python train.py --num_hidden_layers=15 --hidden_size=224 --num_attention_heads=4 --num_key_value_heads=4 --head_dim=64 --intermediate_size=448 --vocab_size=4096 --hidden_act="tanh_gelu" --norm="layernorm" --norm_place="pre" --norm_eps=1e-05 --positions="learned" --qk_norm=false --attn_scale=0.125 --bias="all" --tie_word_embeddings=true --parallel_block=false --init="trunc" --init_std_qkv=0.0334 --init_std_o=0.00611 --init_std_up=0.0334 --init_std_down=0.00611 --optimizer="adamw" --learning_rate=0.00197 --beta1=0.9 --beta2=0.98 --weight_decay=0.063 --lr_head=0.00754 --max_grad_norm=0.5 --warmup_steps=364 --schedule="wsd" --decay_fraction=0.796 --decay_shape="pow" --final_lr_fraction=0.0 --batch_tokens=[65536, 131072] --max_seq_len=1024 --doc_mask=true --train_tokens=465500000 --max_steps=5079 --dataset="wikipedia_en"
MLP neurons of a small language model. Each row is named by its layer, matrix (up: input weights) and neuron, and shows model dimensions 80-207. Each number is 128 + 24 x the weight over its row's rms, rounded and kept within 0 to 255. Numbers have three digits each.
After each neuron's rows, "fires after" lists the tokens most often just before its 100 highest values on Wikipedia text that the model never trained on.

L11.up173:099127127097117116151130148165104138130139126126128122109132134120122134103150146101147114107145160126125128144106145069151143126141140141106131122112100129163138125140170092129108135147124103170136105155062101110133131146135137148130110125113118104115102149152124167100102139067157149143128111109126116098171127127138121122131151118087105159117116095174138101083109131148125128118130
fires after: "ig", "sy", "er", " dist", "yd", "ut"

L11.up272:187132157133131147104162177131110108122120213101087122102117132142116094104131136096164084164117154112122133122091124153118111141146110089154131146140135125105116114114122117107098104138129114141126138133125134121107158153130113164143110139202163146115087093146114130093139135132136162128134074186126095113139131136172155133128147121160108126103094086139151126091144126147116138139135
fires after: " | ", "rom", "f", "-f"

L11.up242:122137098093129139185159193133125163127143174168145131117129140180136125122134132121117126143157136141123116178128174091137140146147125103111140139152140131087097150112146106095116142108114138127100124142140141140154143104157156152189122139133141086099141079121127117146134154129177147125099143133052116118120163099131150096073154171115094135122134166140150153131134126151129125134125
fires after: ",", ".", "at", " | ", "esc", " Cat"

L9.up426:115121102128153098133138109110099162171155080091130157148128143140140132116154131139131111160125146049111092147138134122135165120110118159132100089150123131129122134119130118130077165180112121100136128137104110141130098155093111143139076130135111144107123142107096139106147144106165116126096102103187092126136127113150137127097140091128130171097116141121075099155105123179118129164114
fires after: " | ", " |", " | G", ",", " | S"

L6.up422:100090093147115137136149149099095136180157143093153161122092126125142153151145173123133140119127106133107104136115180150165133135173102180107110142086117138124140148131119118156113117130114119130136118138119107151167085112160125152161083065181096129068088119118143157131116124121172147117128104092109087126127099125111127112150155166142082143115117120082110138142173119090138099142099
fires after: " | S", " | P", " ISB", " | G", " | L"

L10.up9:129157066145187135101151122082094137118117154141122092132160102147179105115124157104157140108093163177153116076104114175112139115162128153129180135146132165158155134091109114143146106131101126121153133157083110127158160145162145103120147118111146132122125112106109116141133116158124114072175101083141143107136147141121085162140094093154169114124144111154146094123122126143071122123120
fires after: " ", " (born ", " (", ", "

L10.up176:097119105104118114166166176116118121153140156141117160067155100124137104124114138151175119141129089143061106116131118092131146113128100185125135123166116130097166151165141130139116150124146157145122091151112106122155101119123113139129094109102140117102145133122112149169150109110119153089137089154122200132139133130124134110125120136114153104123108121121106128147135107143140130153113
fires after: "1", ","

L11.up285:132143151103145186079115085067097137134158156133117130135142107099113151129122123110150088137187114084141152130117136054123136120115112101148074171140158115081120157163137152080118170148097145155126125139115177134124106129135153118144119137136134168066140097107128145122150135148142139159098105127152117162149145120133169120139125093119126125126113142116109149136118090094122114135130
fires after: "p", " le", "le", "l", "r", "0"

L10.up329:141098097116162130168138114099105138140118138146088138140191151156124187135107122127106105169155066109157147174121137102137111069114124140139126168159112141085129122134152132100111121141092116133191121099155137154126141114073134128120098116148157143136136111123135128158153060155137139153111142130124171137144172125109144095141148151152135154119144084112123085145142085121108100142111
fires after: " comp", " co", "omp", " Co"

L10.up431:105169123130179170109123110070135125111145133149153159145114113131130150139108112105097107133173131086161127098149144074127093083123144134157155149098138073103145124171123131097140133176144120138114138107115136135131095123108126123160109125099129153125125161094165146162147125152152126170066116105169105152117186106129140090113137133095145157115105128133113118146135132109156110120105
fires after: "le", "ol", " Gr", " Col", "p", " Pe"

L7.up295:095094101083159091142150109160109134149168194150169120089163145125110135159070172152144133167135081122102091178127158152124145094110138178134118120094113101075124126119156145163137149118121133134183132145116111162098145100133106152107131147096106119103105127099132120155168119118135119144142103146122146094090152115149137123118131159138114142133108136073133116141071102133097150146098
fires after: "1", " February ", " March ", " September ", " August "

L9.up433:108105150130123097128113130112150135110174081153167194130112114183119115154142114133157140137118115121140114172100177143131109117118094115141104165099127102149160139100085145153102110156076158114150109183088105129104118131154140140136137087153114098126121112138130117079145120124111182152134052153088127117093115142100100101165130123184091138140128113108163114165116120140070100137105
fires after: " qual", " App", "als", " |", " D", "pp"

L11.up83:120117124087149165120113136151115139142120141140130125148180094188136095164137160125143121142167106100185130102134185092105147111136094110139167150118104132115114136129129113114102131133142138092129127127128091184127126125080092128120129116132132161155138149149141103162144106135158155101128124097118130110152133142098121154141111150068141157083127108154152092131130097139125115137105
fires after: "i", " di", " n", " al"

L9.up380:084054137148156114096136124103141127143127134175158138127109152098111117125132138145152135144118142085153141116134120063050094142123157143130161119111143158113106117139156084127125093125092126128140133151083124144125135077136147144135139130135098129136160098135097165123093119083154139140079083135095132125117122141138137105082167127148096099123125138121149101106110144144097119171118
fires after: " | P", " App", " | W", " |", " | L", " | G"

L10.up62:110107140089162109120166127129090141119150150108123116124139157131117114141095131098133117116155100169123131149147186116125116122182149141131178127116130136141134118156132163103108129160097117110135081153084081177164119119146171129122136056131117140094141131115154135132081117093145134153153108114134118121137117140137155130149116158113135122132125168109135129079097074147099114130107
fires after: " in ", "In ", " ", ", ", " of "

L11.up298:111146150156113123130174125135094150135141150176111095126111152136141155138164121105132112148134076171104112116150165139178175144119094182157142104129119149125120096096122128151138163137130125127092113132153134103172124125103168149164097131155102148118125132121136148128110092116129136128099125089097126101126105090135118144121106129094160114157160109128120116099115125120143122142116
fires after: " A", "A", " a", " as a", " | A"

L10.up372:127125131153113146173130140158124129090122140094089163132114127141140119119105105143124128107100162105095117106125125121144127121136139089103170166127143139134110139090093117131199118147114107117154146138110087120157179160106139118187098133184135113112097136142137164138093150135139140122140074115100106093148149140134151125134188095141165103139106097129142115069177139147107150114129
fires after: "ou", "ö", "I", "he", " y", "ure"